Part of a small language model's weights.
Size: 15 layers, width 256, 4 heads of 64 (2 for keys and values), MLP 704 SwiGLU, vocabulary 2048, 11.6M parameters.
Architecture: rotary positions, tied embeddings.
MLP neurons of a small language model. Each row is named by its layer, matrix (gate and up: input weights; down: output weights) and neuron, and shows model dimensions 0-255. Each number is 128 + 32 x the weight over its row's rms, rounded and kept within 0 to 255. Numbers have three digits each. A neuron's up and down rows have the sign that makes its largest values positive.
After each neuron's rows, "fires on" lists the tokens most often at its 100 highest values on Wikipedia text that the model never trained on. A number after a token or word is its count.

L12.gate154:165195187071122090074108142172105152166083057129158104137121075117146112145113127134144113119162171106149154118151111095180171148090154178158104147111111160187115150135069122105119138142051110157133124161131154113105129174136063075138190176097152121100179102194127097124125128126122081100152081166137102102112110180146105139118145119102212183178136149135156094075131112192049111175098120135143149121154143100154142116162093149128165150112140197181113095069113156099127193111122078147134078086085170157153124146081152142154133115119105110133155100164155101155169101104126081075150146149085101120099117129120101146138176150162146049182167098137153118149141163152102144172103097141112169120141123125130079126124178133117126184064110154139093203167130111070126110118101146
L12.up154:150137162098127129154105173103143113178111148156060140158125133123156121189139170129128162152156087092121170092062099153192155106186095142113097139083107173121131139067126126121094143103168124096126127179121134068135153055145148135086135134113124133106123104166144107140174154125095144152097187160149105150148132150176090148082200132161186159115157160145145176152126134154167107190167108138106059160154119133141091138198133118153139108141146097129187143070083133129151080095104125130135091144119168177168076163122154140159090077118133139098136135150148139201082131097123111194157129098070195171139181109168134121113088114102106083192124199094104124158129070113147140142106066143160096069139187101101116081170136157131132040134101153112078130135083129125180119134103120
L12.down154:170199147148154168096161067153112152170119124113134127161125150108115116158157107180113114166143131131149154083117110136132193141155151225178113102150112135105089234163100103128118156157172117157134102139112103116069138179206140143104111124127114146123103130161144076123116107184130106207119117118197144146156117147144141109174131084100186163138104115137150115125169107168108104176130139114157184108108085106191136123188155131110142177145129118160130117144150141127148111066179040129130111129090133160194174150109118121126073075085154140103189128138051118143153124154148127101144148151123097159164126162112102147108125142112119067167147122088144135132154187128140112169087123150156086125156186084113029118157081210135114135100126125132076129141151129073133120197140127
fires on: " re" 99

L9.gate634:114155113146080124082101108164143159077135110094122121113116080113155198155120131085133109149128103127084163093128138071126141140122138148200147119116069105160153088167134074049127109196154061143150091134154133145134121131151123145122141140104097139096100148119118116114161100156124105166124085199080097156104146133114113142200114160184187163190174140170132157166105126115162146117137127111099132131109141085131135148071149138186130121127172168119108110141102122092191115116081135095210095103110154104149056155080107153165072142176133111183167172095128091081116117121056145131044151143101109135160138118166142167123179072130162140122208108127122166098118163135118152115124056160206133132134117138117139144105119025187120079152109142123153123159112124088154075146154147
L9.up634:102117143109099094102115110088153155117109091143116073159103114082154147140141140107136128130154204225170117095087151119169161133160158173162117123117109115123176202138117094142115104194111120114112073080115162140144143163110122163092135106143157129084166115151131113123142133158097141112174135099151141099120107155103088183094091155136159126163155147167146083128128134056137119125130107169108142171076109111155103114109145130149083061132103168104089072158122087089109102142101110137185111105147122125079069152128115146086081098160130137173198137080149037141106092144062076121054213138106058129145173101129125163113129113074190166100162190204126116101090122143133113134158109159218145148123093101159095129104126121148127101122162130130118163154122186144193104139170133
L9.down634:149129134146126100133129111110184181107120154187137149096093147109177137138140100127132091110124122104091149117073126138137075144135104148122102117147178150070161157148103088155084131115092186140096097123133112079112096103120133142124164153157179114147143128171092165134114112071199210145146159106168113134121121156152076123089155138086062125109073138111109085100135137149104122100126100133081163127097132107078082099155149168135156132090150139109090053143133152123099112153079178161130195138142119083074187160113122066048141064108101089114164092129154098183055143136135129182132101155152120214113140146103126107084171154148171151111152120146054152150029128114063157076142135123100172106164133093112075081108178156098138087123106140064104097142155141158162152129139112
fires on: " to" 58, "jo" 20, "to" 8, " To" 7, " Jo" 6

L8.gate500:111126188077148135116110134097157173079126136136159151108140132134122124161120134078128140122113163143095120094097140181134192117124087105171109122140178151135153196149218157087163060082133152095160088197060144156122125161112097099088108188122141144135141109136166091154119134135055171127131100145067146166104159190092135181121150105126095133132172124131127114110127093182093155133158125103183108153149138134086132138114119110096158091130196161159167183109082159136090170148151139156100164135122144181203133088144152178154151154202097091128121153108121130125109127139113110188113136117119147169107167158156172074090118183116052059163146077094117123118155106140070104108163094077122109104117114086103159181071093119143180127129108139189139139114149145181079107167079159
L8.up500:104130076167145114124135196126152088123163122129146108154124116170148096109178109188165187116129088126176204143163104133139124159097112211154125149163149142158077152124123154151143124083151111128118154118105107099067129092130145162144068125078088065149134119109176161074091138140167138169178128168139172112195176054092114105100126092198129171148111136123138166101178146110165126106128183107118118133118107200076097162101194147138107059141138156108183142173148119099134150142186150093069093112143135151153176143074159095098160219080170126100164093160149150128109164176099134174116097101114177131174117166134116178120130104109153117071127116102096160086097133142073143086125151181072169109135142145161154146096121152080143111133142126138172146139129146115176113146100153
L8.down500:153181111147136118123175165070125140103140143149114145152184113111093131129095123152130160132124151113146192165132107101115078116158161155122163134176127152143122083093114164101148165092157071160089107112109137139159106175110152154125089081140079150125040110072157100159172163161127153111122087127140126095167132168116095104115137189115120128138114075140194124136135115099144116148184131143163080196143074132125178102092153113091139169156126198068137091188124100118093112107093127085062158134078171145065151106118088109144129107088159136093159135177123170104157161133135084132107174065170167152144127186066113080117119104110103112142153119157164164157147108093141120113080109147152011180143167063121153114108066104107108143101062080144155125081171135111129185127115108
fires on: "en" 50, "s" 13, "ex" 8, "ol" 7, "l" 6, "and" 5

L9.gate36:126135119141124112139092156119137167103157101151126155130150104128116082059088140126126120141200154167103098124121126120057131140135162092113110224166137108146143088117172052116111050130137112083129149150160114126085101161123100083102126125153148169190161109055154139119168113114171136106065085108081106103079127150103122140179172150127104117023096117129138143125182114184146094154115155114126120088150142092137117096090080128114117065100110211165107138125108155096075129100107138125105149199174140134114098116157110140097101122187100138124178119080137130151141141160130120199109215128074157152123134133145139104132142156119126054096187086179111132139147140097080090095129063118139119086092141136094119204063131132136170141123096178127111104156132109158132159058142149
L9.up36:163101123165054095117180145129110174124132120126122102115144108136149122144130114126149174181147085117138116120162159198151142116117137124126178119177116120148104123119131084096130110070176120105132152128124144110154155138187126125141113113110146162143100084106133136186080071184177080098127141162078110076129129152108155133066193127135125126093102164081194167132148216148154156129176157131203155115158158107097152104088174139200119132123117154097141148084186143107122145098142180076110097102128135100196099116176074132126146176098086114090092092092106114062082134116090217064146105144154161161165115139132176175151140117102112165113134136129128141062131141098154217144152135141128104102108177120109143111151191146065108149135177101061131163112078123096188140132148106
L9.down36:144073142159103092105139086127111117121097117144108183151155121140065113084137130117132101128139124161135188110128168081113119112123116110114088138126108100143109088102119130174089090157102106141097133161160139133165117141099124145106145183139043086125085132000132137084160099142118111111125091113069138113137111122070102099160136121148126121086161113138136170124202107112123139159107155125174091152121152140170141134156089189139110038151082090082150132161096101176086092150082119078062129123169138161088128136100077102095144088209148199156054121118101112181159161085095112128082173085149099127126061120145093151150151130117162126090121055145141101085121110139153162147201130136103122167157113133159134160144111110194115131144069133164128159177127132132102177075124156
fires on: "s" 100

L12.gate317:194128180171117118090094164111141147068120128111142153138092173166093102130160139136138140146219064092124156142166110092115125067104102113138123078173102088143148129175109117129134140090118103088141173154098135097121134128091077142143101148136159170141104106155122102126136143147177104172105113152149163144146155171161154107092125117086102188112110186145142209101174099167061183132141126147126116158130085111159132174135104103175148142133166099120092147097111068110156125159172117154181092116087141189079139122075158078137145130121118166078181152198174158104162153089137122063106140101098046116106157104095149109084153123190104151173190132123122067159076130150167131051125135098156152125116124102134122123134112163113188164147168182158138092187126111131199163110118116
L12.up317:157091140151124150100063193085096119171160155144111120171144147092129137152179091062076160139146115136088146173079082134116198134113176163173075094102151070098118163089180186156148179154140119159109115134093158112173113128157146161107154138162145103144153097094132085130111156121100155104110090144136140162168098097149116127095131132147162131163146193129157128133154117093122112119118106139169112146100090095124117110128105159136130126120090169148134163077098138154140093165174085129091121101119158118146102100062110079095115117107143151125114093112160065138147104079180147221143093120113193049140102162123135061173150178134161116186106189089124085149125222136103154025114080156138175112131134130145117176119123142080062155131096100103130159170179124116123132123130089
L12.down317:116138175197156163130176160114160068138096141115140134125144145161166115187154122139057082110129112174159127149138126093112146104133166203169114137132123074194172211190079165158111106154145117097191125112089131113149095206162073119142109094138165120095156170084122070139115114145140149097079109131128141145122175171150134116096113096119144132163108109084099092126164157149082096130129135104138155106099152110190105124172120157151198116136172110123103104092136127134104147084137114155143105138070123175127166159093163148123103132108113140118156154161072202120122140137172126093181111105066125156126144037129145140140070136134118165181121166121143160159113163096150175156120119166147109071148149111120050078149088158141102113137177145173172069111115181081163193170158137
fires on: " New" 48, " re" 27, "w" 4, "ta" 4, "ed" 4

L12.gate255:124134151112156122122102137094143114173107045174148094117138118093097119089133138182078115123138124132114077117136127130115111137142147091170086141110158109127187126144134121118093095189132133132125116114141119126117111104132143155182141150111136190181101142128168136129133107165147149167106138114050120117111144114113096087104100118133120114097111176040134175131155086100126140168080144119166095069109131058069174160209080149105099087112113068130138124147126168073083125094114136093069169195155121119121168161107143123109150096105101114122181158147113102146142147118069125114080167100130134187127098179191160177123155135095195093096105094158112128082136125176123134127159150182186100159131080144140156159168177074056080204122091141197190120117165109129120153126079054
L12.up255:151143131162098119140146121138109146155157087102074126143157105156123067139060065136162134151178145151111114160085099154113114116105159062098128179125101134115132090121131114055134144078080128133137113113099182098139197164169096125110105129140153124061131143118092116152129151113148082083165175085164148059073089126149123129126071153106117133125157130133191113095120130170149164100158174110101136149149140235147087121038122137148103107091143156115128149130143121093161082108142178130144109079084155143144145152198102143041130117110066147166148099110154148085183128130065171154164153081112133165095127158147089166081146104170101155198123186136125180194132148114112116143119089146149197098172123136122106100147152111169103094060137120160120145155068103128094128144125089
L12.down255:141165142132151125163119133072163117124143131164175166103070143107095151095147062128100139135131110181109097065151175144102144121088147122132045167105099087142178139099112111125141135114133152132185141147088181136107086144076110108128156142111073129088085097101072103095171122143100150192098137121133128130150143194095112125091096208140080135146070139094135128168129079098137141081089052086116115137164059145097179062183090129154073114103089158089138117137099138115108104133126108120108138155134141101120120104076137191118107106120079149143140123172132092152156166127099095125112199155125068228127128120129133150098138177130190111129119132099135149093075102123152164120150108135063130176165145155118172207146164140141118187126074139181144131148136164117071097179090113
fires on: "s" 94

L9.gate82:107072130203027081075120131140172124053132163136128136120095178148149178149104104145115115135084096115118183144061191150121143140150127139129082138173153131152131131207101092108116059138105074106142106118138149084105139137141158154163103167127154131071165120095099143127170155120069127108103112093092108196191154147091130149197104144159110187139139101150151154160105105131156106145131120116115081161122130083051128091122116130127131104169156148201112109087139165081141099165102161143181077141117126175156072137080187127126087124150107086131168133116123105130112103146105157199101150081083113178202148153148152146120116114133113117134170140144112158106138187069111132065152100160164137123087116132066107152111147124164136127160075051144129128110074116131173127148131134
L9.up82:135135142099082109136105129116127188065164119126095112173079167180151201118117105152144110109125127137156203114101174144119168184097168176116095156194149073147147165184160152134084087180110106076081161055147109108128123179122089113158146124125127117110186130114136123076084138102080141150090147158145125143162103127138127167154054129144146194120161131116131108135132140107097142162204096105131156118109172096125174101131141143129116096199106174136068061164098160103122110152135131129187092163131107098127120189045171167166103117143134113124200111134144109135094128146148124132145140096040098168144164087144129159111114117139122156156157132109113104084067206123087161157114093116124170084111095113111081123093157128135185149137145139122096121120079187158164139156142193
L9.down82:136148170143166108171146146101147135113106071182104111084100113116191145094145125102152084105131107094110121107171123105090118178111147181165122122146173104125162136103137112127110120158085145142078143098145106128098116141136124159104114121157153150140150156146128188154117102088186149132152112109188131143099084151166105120069136172074111138127063131117107101075129136176085131103141128167094134144156157101062125068112140144155130168137154176103075089165101093127117076185134197146100112123148078091091179175115119082095097043141133099120132105108099128167109137131128138100124169143127146137142099129136131111051173069139165161117141109113097102147047131140063157120096131131092181090155107031128027045098154169131098151137109137094046096130113205142165119105134149
fires on: " to" 74, " against" 17, "to" 4

L11.gate27:172142086132087054116100147108101124139169158116160086114180063080110186186104141100068133104098132098124159110134158101147172187089102125163053167146084116089133123162110070148135125133124129127152153142113158118119115148138114167164129138112113118091116151144172097166130134116081097083076093083107161141149166126182101131158093102156139089172116128074118128084084131152091140188188182119085091106106128096085135159132116148150108175115203141120186143124106104138147119106079119118155127097075180080124076136139118122159158122095132094145118118136141104093176067138136123080081157159104104100172079135123073083103162135069152073117167077145134073136159160109067181080166101192110153151135140181091097082093155112156087140107126104137162167113125079064146115171158101
L11.up27:166130175103107158084079154058090125102159140163152094107152149120082166117108172077064143164168150140145104172132093178149160129148087109088101123080077089125119161168079141126145198151131194100123150134137068065071137166091152095127120136157104171109098145139144150159143157104135142142069178116097151145108133168154095079124060096133224096142103142125106078146136195118046094103146099141095118115102146087159143135173116119134107120175101126124095137148105146142115061134120134152148160124170148114076111165077073093131135125155115101089149165126128124100137139106128110097095150106109124059117118146143155087164123128124128060109106153195083136170143183122136085071128103096081105103150126141160087131098152170082131113126143164220131130112158110075095197124105080
L11.down27:178121126133140134148096127085153144138096161178188057127126143126132158174172144057115096165117122169091147138096096123160156115133141161145126115135126141033134130145145117151098122124087081170165116138134105121119144147171153067134136150148089179107121164154154138130161111153091195157076152111109127163100121117214090088124122110073139137164106172121122086142151155094090168124139150124149151091105085145146105069177064209147189127102140123057119130104109127141118107175088056122125121144090138152158133080062089114188102119082141164102218069111145134139139155128144135093193140153110139089127192074135168118154165162090102077121195149112093086108134141114173094098109096171113163104155125128092106114141073147112133071100121129140033113131103118108120141131094091
fires on: "re" 27, " re" 24, "Re" 11, "-" 10, "der" 8, "right" 5